config.toml
n_layer = 13
d_model = 256
n_head = 4
n_kv_head = 1
head_dim = 64
d_mlp = 512
vocab_size = 3789
activation = "swiglu"
norm = "rmsnorm"
norm_place = "pre"
norm_eps = 1e-05
positions = "rope"
rope_base = 10000.0
rope_fraction = 1.0
qk_norm = false
attn_scale = 0.125
bias = "none"
tie_embeddings = true
parallel_block = false
init = "normal"
init_std_qkv = 0.0257
init_std_o = 0.00504
init_std_up = 0.0257
init_std_down = 0.00356
init_out_by_depth = true
optimizer = "cautious_adamw"
lr = 0.00189
lr_mult_qkv = 0.7
beta1 = 0.9
beta2 = 0.99
lr_head = 0.0118
grad_clip = 0.5
warmup_steps = 263
schedule = "wsd"
decay_fraction = 0.83
decay_shape = "linear"
final_lr_fraction = 0.0
batch_tokens = 65536
seq_len = 512
doc_mask = true
train_tokens = 236000000
steps = 3602
dataset = "wikipedia_en"
MLP neurons of a small language model. Each row is named by its layer, matrix (gate and up: input weights) and neuron, and shows model dimensions 0-127. Each number is 128 + 32 x the weight over its row's rms, rounded and kept within 0 to 255. Numbers have three digits each. A neuron's up and down rows have the sign that makes its largest values positive.
A block is one neuron, or neurons of one layer that tend to fire together. Before each block is what it responds to, as a language model described it from the Wikipedia text at the highest values.

Responds to: The final capital letter that completes an all-caps abbreviation or code, often in tables, such as UKIP, HUN, ATP, WSOP; weaker on mid-word fragments like ust in trustees.
L9.gate42:119170101174102087114173130150129255108145149104116121181125163163105083125134149123105106139106136145142153136148156109082147135081089184085103181122127140135097114119148087127081073084133127153184092159125119122100110114134120163144113123137080143143155119104061064124138136086162114069089104133119095149096104183144161117180151090152122152149133069141123129154085124178141131146117
L9.up42:092095139110158097156115124089117152075195137133101156154105192166202156139148118187160114130113144136095119160149100147155125115127076115092157108096148112191068114130128166171128110084112108063090131093054164091112078119061121144095111132116128138140127132195136142147141106126130131126160157139176130135150062163126142115096115072144117096179142103158108152136154105133140110139156
L9.gate119:195107123125082108124159169137097125136122113054123154172152129075104113096174125087146107137119202207147191161148145117110083104114164128136125149150088167132093107135118205124168147110117144187098173152136156102130154150138154133133075143115098126123132116100110065168115090096104131122149167121083155118140152129146131118118111100153089146193070132123163113130117162095056120090138
L9.up119:102139101199126118185108146140095144099086163108154171091158072109161169100144181060215076128123203077127167148144122111064135096096128113102085129149059173199112098155129169131104084076158146152122184117153082108172050170096132126186154116074148096111114083153141092119131108110130147120171180193097152148118050134134129098135154111123101124122131120141183140107092136160131159133096
L9.gate392:120126120153110111154131119044120094178109092115126116122151059138149146129121176167160136089139136134107166135184102166156107126117111095041138151143100145126042127135119103137118052097180106193190114176153145145089117087122168089151156122113116127190126180116102163111134110157088094129165148107121105089116082145112092139090160148185168166137102121100091134139145144091098054105129
L9.up392:093155116144115091162112167096128115213181131093125178079189108157166176061170179150118077080093103144172113160183115128158156100098076148079122127177110102105083091155102061142140103132130176159141127162148094098088163156099089123132114128163122112207101164156110176069152150128100129138206130137105093086169062126073135118099167177150164122152107123092091115201118112104110074155164
L9.gate441:123136114172140152148159168173130133166097136135054163156098100181166162135126105164130150099065122146151075174114153082160081174128136113098140104137171150135124112092139138134112106125097127162083164151202128105110167087191137134094119046110135088120179158074113138103094148129133130123169135149109151145141124167121117200144129110129124190193128071104180076162115094178139150150138
L9.up441:146125140156164178048136144135131156178058184117121144147172170110112086072164132079114094133106103120174143160128160143142161137107106151146115169110115154137114123111119171172138153144167177174122123150193112091104169172145074125086102144110111144140105092125135122111163119139110158134126130123129074125126180146121201116191137129186127090104184106120139098145064141140129083111140

Responds to: Digits that begin or continue a year, mostly the 2 of the second year in ranges like 2019–20, 2005–2008, 1934–2001, plus table numbers.
L6.gate447:118044120102148161110128107088090124152154099114094099136135166107112097141118077155145107180102087146044126083158153146119190136154069126148163161162185140106084072181146101095117153141082111126124151156151126097163095079092173103129106066116093158139100116101087088147103057125106104089125161113121139079122133110086100192102113048124086150081132103097115130103107139136148160193152
L6.up447:137148145157171172084075123181077115081161128089162106116182135192133122160130168171133186097099095174143106169110132132088122091139138146149119099121131133095134136097136137149127083126094132119122160098152113129108105141157110128169128144142159077188175149115094061120177149070135090130190087101172149076045122121138138163126122104129152174146143084082185142156148100098164080128177

Responds to: Non-initial letters inside capitalized abbreviations, mostly three-letter country codes in sports tables, such as the R in CRO, CRC, and the N in HUN; weaker on other word pieces.
L7.gate12:165094170090110098071077142113100196115128095101095092137104081033177127119134150137113098154163198106109116093134147102134139112113126143120158106115141143125130063127127109134127097106131108076176120157094124124083096081140110141154134120133203092163130229109163184147128043135072149056164072133133072135127107140171115121147078125163101119156153199125110186094122090103106109133167
L7.up12:115093087158100105122138111096120165104081140075166118084116147108150148097146122094097061132128178082111135069139111070154169116129138120111170094140145157132101168113115153160152157170057104132140097135116051077120107124179124117195116120111169149134067169147117141108126126143127115075109140120132139085146090121152092128138133226058108135118094179121129168110103027092102109172200
L7.gate63:120159130100142095160134124156092087161118135162178137136141189084093115140114097130087172097146118142113130208111110078140133136123137067072109141111139153142079107116150154077118114110149114113076167167181170109168085148064111142159100148133082118167141178088125160163055134111148095099133128164160088152175139106106129137056141114156128083121150068119157116135112124156157100081156
L7.up63:159122152112077135142165123152112096131157152179124126082178140111123190090103114137118091100122137151118171124074139064118150072153200121124156063127106127132179065159153105081081091131177139142132160124119158065181128097122129121138123159155126107158174108119094103176108103128206125108123127168105115124101112135140111164145162149124137127146088118132129162125156102128146153148155
L7.gate153:191082121151123122138147132145100152105136165135179158218151181076111163098139136127134148116122146145122131172181142140157189108161088166160138120128103138196113124172116187104121069080101065091104149090132148171166113115161217081143118124138118130127167129057119164111174112134138157111121076101092104118100118200113101141132139115143082170150169133145100104161131130138125126064166
L7.up153:075162136088151131102125162177097153125113165168103158157159094131152121131141165105190135125155173071131107157140106120057120117100150179137133125150166162121111088123126195075096064121082169099152128113150101149142078159129141121161101164067097138129205140105154163147149139096129084108079073104126106138123138129105052138080155083182087116113165068125155154152123136196219121097120
L7.gate169:053135054105141053166132175171149131117127067141129140137109128160183174149134106155158144108177134135135142119097134125145104129061145101029148166062100132151124099122115154077141080126148151126131127062113121115160157120127126107078089105062140119165119190098158120160146166106120159128103088173132081105150131144124118163140112101156120017147143102142123139111124173158092067121136
L7.up169:115112123140161153138106170127145147171125110166059145123143156126146118115117135153130055120204099131148128130126165172087081111124223128125190151122131116125144129057171202117078114086099139142131154134130133077202072140137089077118081098100093170172124132101098143139138140080133156101043093106109119099161152180143130157107121099169141108134117124051115094127075211107108139124138
L7.gate183:138091071098186132134145185136130163081081113143145170147130190044159118074123133053149121072131132128116186191168143069120145158161167078161145121107088164132119111096120118092111085096150119122162143120122135146148164098144102153132195132099172084128148189109132125089120103123144159152107086110140096168165102139128137158140099153148119095161083108105116115102122134181130161103110
L7.up183:154122158147134120057147089132116077170139099102145116164074153140100104119084139120158133134138121156081128093141148118147110089176095073165129122142106146143120128093144099135069091154121146110106150132199123136102113142172128120071132136172135148172080161094092164092156098135122098119095131083133136206158098192109117074106128083120146158075151111170142143088179127154080098122120
L7.gate244:143141132112152171146160143165135104089141103167134083105163086103135116156125159139178103195135165126155155101127090164153130085153075112110164134056084125140138181082153156170124077099153146169099138099102114141121135095130154141149134097137146183181115161075110161145076118131043148128154112138152173146138135151090168155108100180140089113178140105149137146115126166125159188122172
L7.up244:135183128075131156140123112154119113139066149111160115098118127098171125161078172116187138158117132129198173133115073192157099146094118153110120155059100101169157189113140151178148142109148128116127173118118131079094079073151118117161136142114158184124113159143130110123154177118045159173111084141149164134167161132105188145074101127115089095139079139175171147136100089143089149125158
L7.gate250:122155128132081110157194140183116128077104134138182112164131139134149106179086169130177101067097111133114148147188151150161115134155084106074059082171127147157127061122133191154138142119155140130138168151085137117156104064150060111159173105098092149139151120158123156122099111175101121101151152175133123129148170139131111098185098089150110163120144149147127089069125165095177158085138
L7.up250:120152084134139166161169157134082220111082089085168132190172089124131094131161133118186104168100100087145121169099147101212094126107154143091075136138103137128148080197138142150082140122208152103076190102138124113200087132132131123176148157129097152108097081139158163122092169141140125138122123122142154156096100144118125135169141087125127138154126171139151166136125116089187169117136
L7.gate268:081083075148126073168136138116121122097136165126147132164105112120185164135116110115126124130173166121166153138109152150119127143124114140079104134130085150140155151172139156097078136125161100137142138133164174202173118085089181134131165129089151127099108074047138140106138110127147097155081071100100120137097204139117123111095148178142236131111105189163156138107168120116101123121137
L7.up268:123114165055157111135126112101143088100117166154164137124139147140125141117122102172103100086109126123152208076148111155118161126160160132051141156191119125159156144107124103106133134092154118112096110119112151089156064135059154120129164157139148094157154161094110141103133123187099115150111134105085169135098119158120184129091185170068124118127139102086110128172215107114085107086125
L7.gate277:159177063079096156168140140164111148124100097179090110125098131099053143117176187102128145116188128101059090137125180119112117132109113168110136157150178120136143143088141163102100110093169156158129079142107145152209139175101145181127150116161075116052131097154120082144132153154122113122180177103196176123138100095163144133067139180189121139142085117121128168096146129112117208173120
L7.up277:130085116182163117063120150157124155151152127110082067115122192094126134111123131068121154141113083204117121149164111152132135132145142163116094085132123108133178139070132116146145152077136139097159117102156108133098128158131105137173165128126100149133167192189129176068138135144133085132164132101084156160092151152109115174131084130191131181117155129143150150173099110127106123143117
L7.gate300:123148111146164096129097157125122124107155045088137166182158123170167113119112139168204097151122138148128147083079056128169065143106144116130118141107117107138076156100114137148065041135112070175107112167166083118108102119055099175149089138085130114110174079106175146175135133164124056177067167084159105100161135076130122173087119103156184152217123072161151103133094121145125120144168
L7.up300:076159130128162104154121153126173116128133068039129129156111105088181147138064151061117113189165100137066110133144092100119152145139123110149069102139113131154132129071127133107167104097137126183113103117166132154113111114097065144155075116097120082067133089112159172176159171131102207107099049171146164079181127048166163112103085119157181100120074165116178139157133142155148119131111
L7.gate352:129157125163167106169138143107116136151191048131120188204130147121164172129165131152151133109110142134119173114128090130169112136122111094113138159106066147097129160154115191167136172099144133145102148102095174159145141031102101148105133187104119131163160122125091158144170101154133104065143114162102116158141052147126108132123074119185109140109102151139147110057074089093082147113123
L7.up352:204093150070125128080130082135075167124139087078168144154174131108143154113163183130169089117132155173105112179083127093172156081130165133119120125149090120153171140138108140162122124160140155157149170101088096097140133167109144145215096094139157094070122129177175102147117126153067113175090109116125104117112103164099157120134170154175129118153111117192158158172094125143175083100132
L7.gate357:123116191116196119102170156136108119117201125091170142175131088154111157148174120083119105141175124116154070183124130157141083074096145079066156123160160126159112077120143171146129122137143102214128122138073134058125190127085127163128164157078118093133149086080153171134111138166061105083146105032133146130202167095151148068103101099067163157126132192104144121086130133137081071077136
L7.up357:117148120198132173108162138152155168125102151106093135060131172174112127156138141130098110095084084109136122152144139101117105106129063066111100144072121120152182158147107060124179138052190148162113126147119133103149103156088180118106107124143095120101156109107167163171111142168121133145099080168138142145104152149127122111126079167185112161165111158125145177101123099066123128110120
L7.gate369:154139124202148123103129095079099114073136150139149157125109144112151141141160143178122157114136122118181175128111121112101082140146076170119113177150075121171167195109156117084121187134162124122130178021140169157126113184068192089104154114145145118095174151107079080128088145133122096098165114137085108162134190161124149131078147126139119159138142120156156122133144170074156095107142
L7.up369:165192135146151101120176134157132151147132130102152118101104120138154082086153104154126172101061170147130196165164156121158116151175123147127140131202088139132104179165132113147188078097150111184052119135098095183099049118097089139087178156144138103139132150107153099133163149137149078137076141191069189190135127083163115146182103107136112164160117152132118117091174141163108143132139
L7.gate407:154114091196085134088108127091117119208146082145133152112110130152136128108165111108178078126107117132098144124129158157121158099116143092117143158137105147172135107140138103120185117161128157199110181130106152148126154104070113129124102151164116080148084145100092176139067100137159107118170144144149105161094134184102053130146123100090099124131114111167172161090101137154127091053132
L7.up407:127164130081143138134109105137099156094093111162132094068136142092131119137178099133152114133169130079193137110120164070165106199135100133099171079069169153163091091150144170050113047141211142107075141130100124113130130131118132102117153172079125133138118134103116142135129112116120169094113121155144140138099098108072132110117110115082063185149138074137086152093148135106144118155113
L7.gate427:162072199108090117099153135107104153143183114106100133151122186138119074125113103132125193107129177157120130140130090186128064130111117103115148185133141128138133140061159122050117099162136125166149132172122113081083144124146175168072081132074147122069150147106151174115140108157118096079136188148173117135139087097082172214137103077159139096132097112075157098162099128114105122154086
L7.up427:155108189106108113129162125084088139150171147091106127139088120105162108100158117125184232147114110138076147138089106146133103154164184147155173188121097123101186103138138206108159182144150142058155184121115108130113128091189148146173121156088135090118185141142098148104186124131141093051102168123117181180108106151128155163108150132197115106112115178101137145168158088153160116135098
L7.gate445:095088134102159140156154181178099165137075134164108151136161151053117116117106186141113099123145146129084171073173169119176111133145126116119118160126106161109177068141136146089102126139154119156103129215145185158145132153109180109160148114076159133199145144144099112152179115138083147130139122146154117138137122129134126161099180099155150136134088139072197155144126118123127151085177
L7.up445:145101089101161145136128068133086169121125092107095150178109124132108122167035122109093130102102119160096147115138115156106117117128080093122100174146131110149110122119149126134125107135126078074102093167163174165147157117099149135133110094163079075137132119097096111129106118142076124148091095203085104147064128143128157119106164087161136121095028125077176151084054106103161171093098

Responds to: Third (decade) digit inside four-digit years, especially in dates and season ranges such as 2019–2021, 1990–91 and July 2010; occasionally a middle piece of a longer word (Uttar, Baltimore).
L7.gate69:119161097124164103127071114115136166160138098125026152105138117097087163143184088121103187072155114170124091105090135151102088121120041130129153177153152127131103145107124106082131060174098139144156144192178132111179178186111127129179117211144181144135120137129121116064194123127105110152137103117135162185123128129110144148077131112150136158103126111129156173154187119179087143042146
L7.up69:150124157091119074171150102109140138203101130178087109083142118175154146088100101148047123125163065177116159162149109153117053116101180140102115149128169130114087126084114173118112151150173148133083085193117115098118152100170122084144131161105143070149113152170151142106171160104114145138153167125108126139187161105087146119177130120153110131084108169100087100089090084116120134095095
L7.gate105:145120110104133120098145127107151059098136145144085137130164132135076089140142094086101075166195142109124143157140162120087163098073154172134163113145147140086148084106092116169082157116134156123147185117160106087092145167132112128150148086125147129111122127201148097109120139154091134155136157154107131124090126120195117118145195119159162103143086170178100154080127111167031168119141
L7.up105:060109116154205145132097170119104097124179098144119156147137162127155085132111126132114114120111072174229084205116108155140147086102182147107075118112077116143070099188177136139223215089168154182139162128137133155161171159135130160138143079152095130141130098078120106112083079098124154149157082120126122123119134131119120120097141124135112139155129100068187134160195139124122207150137
L7.gate119:147146180085142156108055151110101124140134128080136153117148074096149129121089187178147111141128123103173096197120158124087099181080077122162102155117128140152071084096149149138152175146147122135158227108138188123081151115144115121164096122078143133168144135129079227166131123141160128196104106092126168147104160135090149165128121111179147125125111105124136170087151111160121134110152
L7.up119:160100086109152126101114151122119125075166128182102165162105123092122179160135159088136132112099118123195109119123122098167089134074126127127082127118168148121112126148139073126108129139096131204169125130085140124163152151117181136177102107115177133092120129082149181102102111092102160173186154155114146100076118129170134122106169104102127170146185070114176119112073139172149214133124
L7.gate152:133138078151148148131124148184107132159073117150136154111086158130104115144061068166139129199080120134102100125183184154138138092115134086160156130135146122105131153158153103137077149113141109151102127151177155199121067093088115120134189107098169128112159165155091129111126086107123150077130150132112095179123152135102082094216129032118133130143095146133180144163132222143139158112090
L7.up152:139208095154141084127095162120139086171121123090133094150098175106139162093130098165142160175206119080102119050138097125119172077133128127090089191140145117107202089185118150148079098132186100133152117091099123095040111121142104151059104073141158138116131107149159072099164166126175159163161094080145132162121132145144076110160222130148131158155173097143151092110080172118122128171086
L7.gate155:100056084129081160095123099120107124159194110147078075098132160190134165143093101138117124122120132143110125115144158151115128147133116153080190111122100144091163139131138172118106160112064143147144117133089085075133102117118065132113126107107154139181070138120110177076166127139140110131118135123101127123112090129168108156073041131133154080127202150127096171119180134136089119152184
L7.up155:125212095060135177184183064160138106148133158133120109080089106137113101172101117177162122085076152199149108117067152123117129110183086190099179076100090125103097119137131175102182042083070122130114100170098100133146118140135142131082101156138119053099105149085116139094133141136126155108162145134115132134101098110119129084108129100140128121135141132144172167129144089083151202173122
L7.gate163:173102082163131138075144088155130115127101104148111133127131147128110092140111107166110120133091126091135078114091174158102142112181065104111140125163083119163116096108158120107102118106083129137190163101098160139136180139069144124141158125160156101057138094129109117147103111135159050096097123162140076152169124145100114149165097139185125076159138107094126127106113164108121103091117
L7.up163:163160100135107093127131138145162156147143104164121143081132117167094152095117124214065131082045108052133127107066188150132148107145136127164082068181124112147092148120129106136151131152060117112192109120138112157115152146161128118120177174180109093108109069168074108126109172105166111125095171118114097118182123126106121132133145119136118047127141081140128115113154103061117120163147
L7.gate168:094119088115058104117124146101116123113212096154126096136111185095126157118132118118064121109104101116074088169129133112157134075079087093151180097118090107123113087115131166117106130113135105096089173125150125137143197158157136095139160115131119175090062094136075148103195096177140112107137182116111113149135134141156102158135140148148109159105112099119162151173072143132122070155106
L7.up168:146142156164116157114103071131121124099145148158172106083160155138149151165144172146159163106103140135083133111174082077066111126142121109050088101078156129130115111157117112159177157160139218110155131133113131138157181127122113184098139106143094144154140075129102178135101155141148133196081159127159146099137136149160165095147074118160147154121131106126173112154165141182124189104103
L7.gate196:134117102132120131119114140144085086106121153143153110135134187150114111141100140137163154112115103079081146149101112143139168097101155132092175152159063114101105128080158163125118115093145150111075133196157109114155091098183170144187140135140130110182091177063085140129114065062146106129072108104161079130147071095149089138142141100103105106147150089133062134103111133081116105117086
L7.up196:165100136134142132134089183159151104111150117067105088036169152149163128171145142168131125190140146149158147077097130144115151029144162206124115076207125107119132133088109110170167195090109099146132118157133091114103058138166136169111133110178174124191162167128154172133120201112054098129078133137196114102147119123151099171071145117126101162138103131145153178131117125132116132140131
L7.gate231:180179110066136154110163091126129155141098100159102136118155144130103118162088153107150146086150101142192149109171055166142113187099161155085122133101176137094128050127106150135140146059145103139143144162143143067160118201169092087126089155160144182121116126094109128159133169156113116120119115176119090126134137120160124136075124138187142092106158102145134118088212124163135132091122
L7.up231:136127049185080137080119145141149166122116179158127152142137196163146139121095134134167107119114144112146203137144130055098155119122101111130230047117137112148153172084148108177135138139124089154132165143143091163120154096092136146116132154066130145069163085145106103130136150103076148123194125109122153193188111134080106153126107160156191159126144065110120171104131139121172107123131
L7.gate236:123122140068085124122112068124126070148149140103096092164141117118138142085143102119173148117215135133167142167144092127095079106090121140143178173109151106088131183120126080137137153123140128124148136167164185120119210154138152115156105182119186102177107138051093097187112130117145129070117121136156045091105143143094109161173104126132129170121145110169173150163116175102152130092129
L7.up236:142188084110121130102120014086134123084131081086122152127095117152139187120115195130105138150169101087158148081125039120075116158154173174124074147168185098114133079180122143141083139136158095083179145108177098093105123146089157127143150099135174076152131089058084142146099139124111149120161118225117191148116124177110165125140099107149173139071164158099107127122067131109115146154075
L7.gate249:144110173102111145092107094120105161104162169107123126178101088137162115129115094111059144133122114120111163175096182122114088199136113069126133152139128123138067135079155077121144118134140130090161142076127124086122081081000147123123109137124203188122138146126092119129089116179097108131154124085111169172102159176128108035131147090137122096154122113120092120066144121146127151100117
L7.up249:165155115120143155121196152153123110095132141151125139119135122086128160140165122135103122136142145187145096121071131150194083174149148132130112135102255126144103147138167153103144119153157096148147098100076159082107097103178119158126160102118181111128095119151150142131172114144173130158163215092124124156108170114129144127132166145150143135186108102082073051078098127105145204092185
L7.gate292:072160105026141086114153072131104148062133162099161073111149161119117159083134103141160103174142144184096150114101170146155110049128140061130151099096161132054078128121131092148050121106175157102087123101098192132124145115095063115118134133118148195107087122093131140160161102143137091067144127107134072112159109123138148160130136129148126095071105179144116167153175110118147160111162
L7.up292:120119163067093169073113131169084068118105119083160109056121132139122140181106122153123166123094170111152138125094164084018115047147168153142179130133104077087130108132124180151150156112080120148111181173081099134154183177065156118150115078095122104081098111124171135162155119132112121147097075074165147173118174164148165126059143136104132127161073090120114202155149124128139154066089
L7.gate370:115159091118146136125151065093150101095157075132139177134165107201166140123092097176120175098109144127168119116103086153107136119126037146124039155101168155132096102133125093140110072108120141129136185090162151122156128155147081131124133109126155180092113135161112117099117096104114122136194131103108084123163116102170140121118097152163159122172109168133163148144214144098109104134150
L7.up370:103095090156171079104158044130100088058138122120128169129111140130131130173133201121082186140181081140132042144155106143159122174143129127087079070091138113158131149064123143143173124108068138087130140105091088139141104154097169114163104139107107154083147143104117100103104098135126083130099128182144140104148152159087124147148108085104098086129105169150100142137142111186149152060138
L7.gate391:152120148099100102132113114145089120095148138185107119112174147083097085146186126117124089076134105113148156152112166173149150094087163178091153127118116173129144101065121097103095088103143100154104129105100146160116133149079175070162159059117112136085146113155135105142121111109156098197136128163129105204113119144136111128141112070125101118130132138131132131080099118152055151053091
L7.up391:118184133109184145132102097091145141133120141135081103164124137175145153126097129171091126111183063186109134109149149115087153104121143077157150109111118147163093154100108150147143185151084125099076131116163076114160111098126127127160060137191172156146126097127113186083161160065152120152153180127129186066117121146135105149146119118168113119141136100116117140107138099097135056128098
L7.gate446:178194089116147154129118135105112096158147127136114142115171131140197151156164131169138124167078166165189096113102139180168142092124136164126142135148095115109111115126152140206151095117153131183107137095089150132142152124092111089137195055076132097147111143120090062147130109184161105077153138152168099178154136161157189155164151137086092153157131155089126147117177184138135204136088
L7.up446:144126192126120163138056141148101113099125160165185113078135084125118104117081130115086146094182055155128131193143102116171096101115103166104129090127108140072119108098130188159159104080106152147136103117108128192028070099113116112113145109144085154107103111138130155094062137174089119117130178098117158080118131104124139110100118139133133160115141106141118136129124134104161167135059
L7.gate504:084184144154154152097075117155109079139109080073123143173105121117117098134099132129106095151132181137184151131107071177056151099132143127206126137144133129117115090165141136157100172102109089103110132116165170133120200098113126129157118149154121137128155139123123162178127138133163090134164058128125156194110175141142076157175079135128134117084148145127170094120152110139185154079118
L7.up504:128095152103058137072131154175185122086138122139158134139132162075063117121108076169205144110080098171139112110082151091115137109143152091127128099161129099111134205059128085108134116146140142071041103117107124164093096169148204162132128096098158073068103145147103147138101185134116127114160107159129142175103078123102162079085165134123130051089078143146129153073174141081151126151053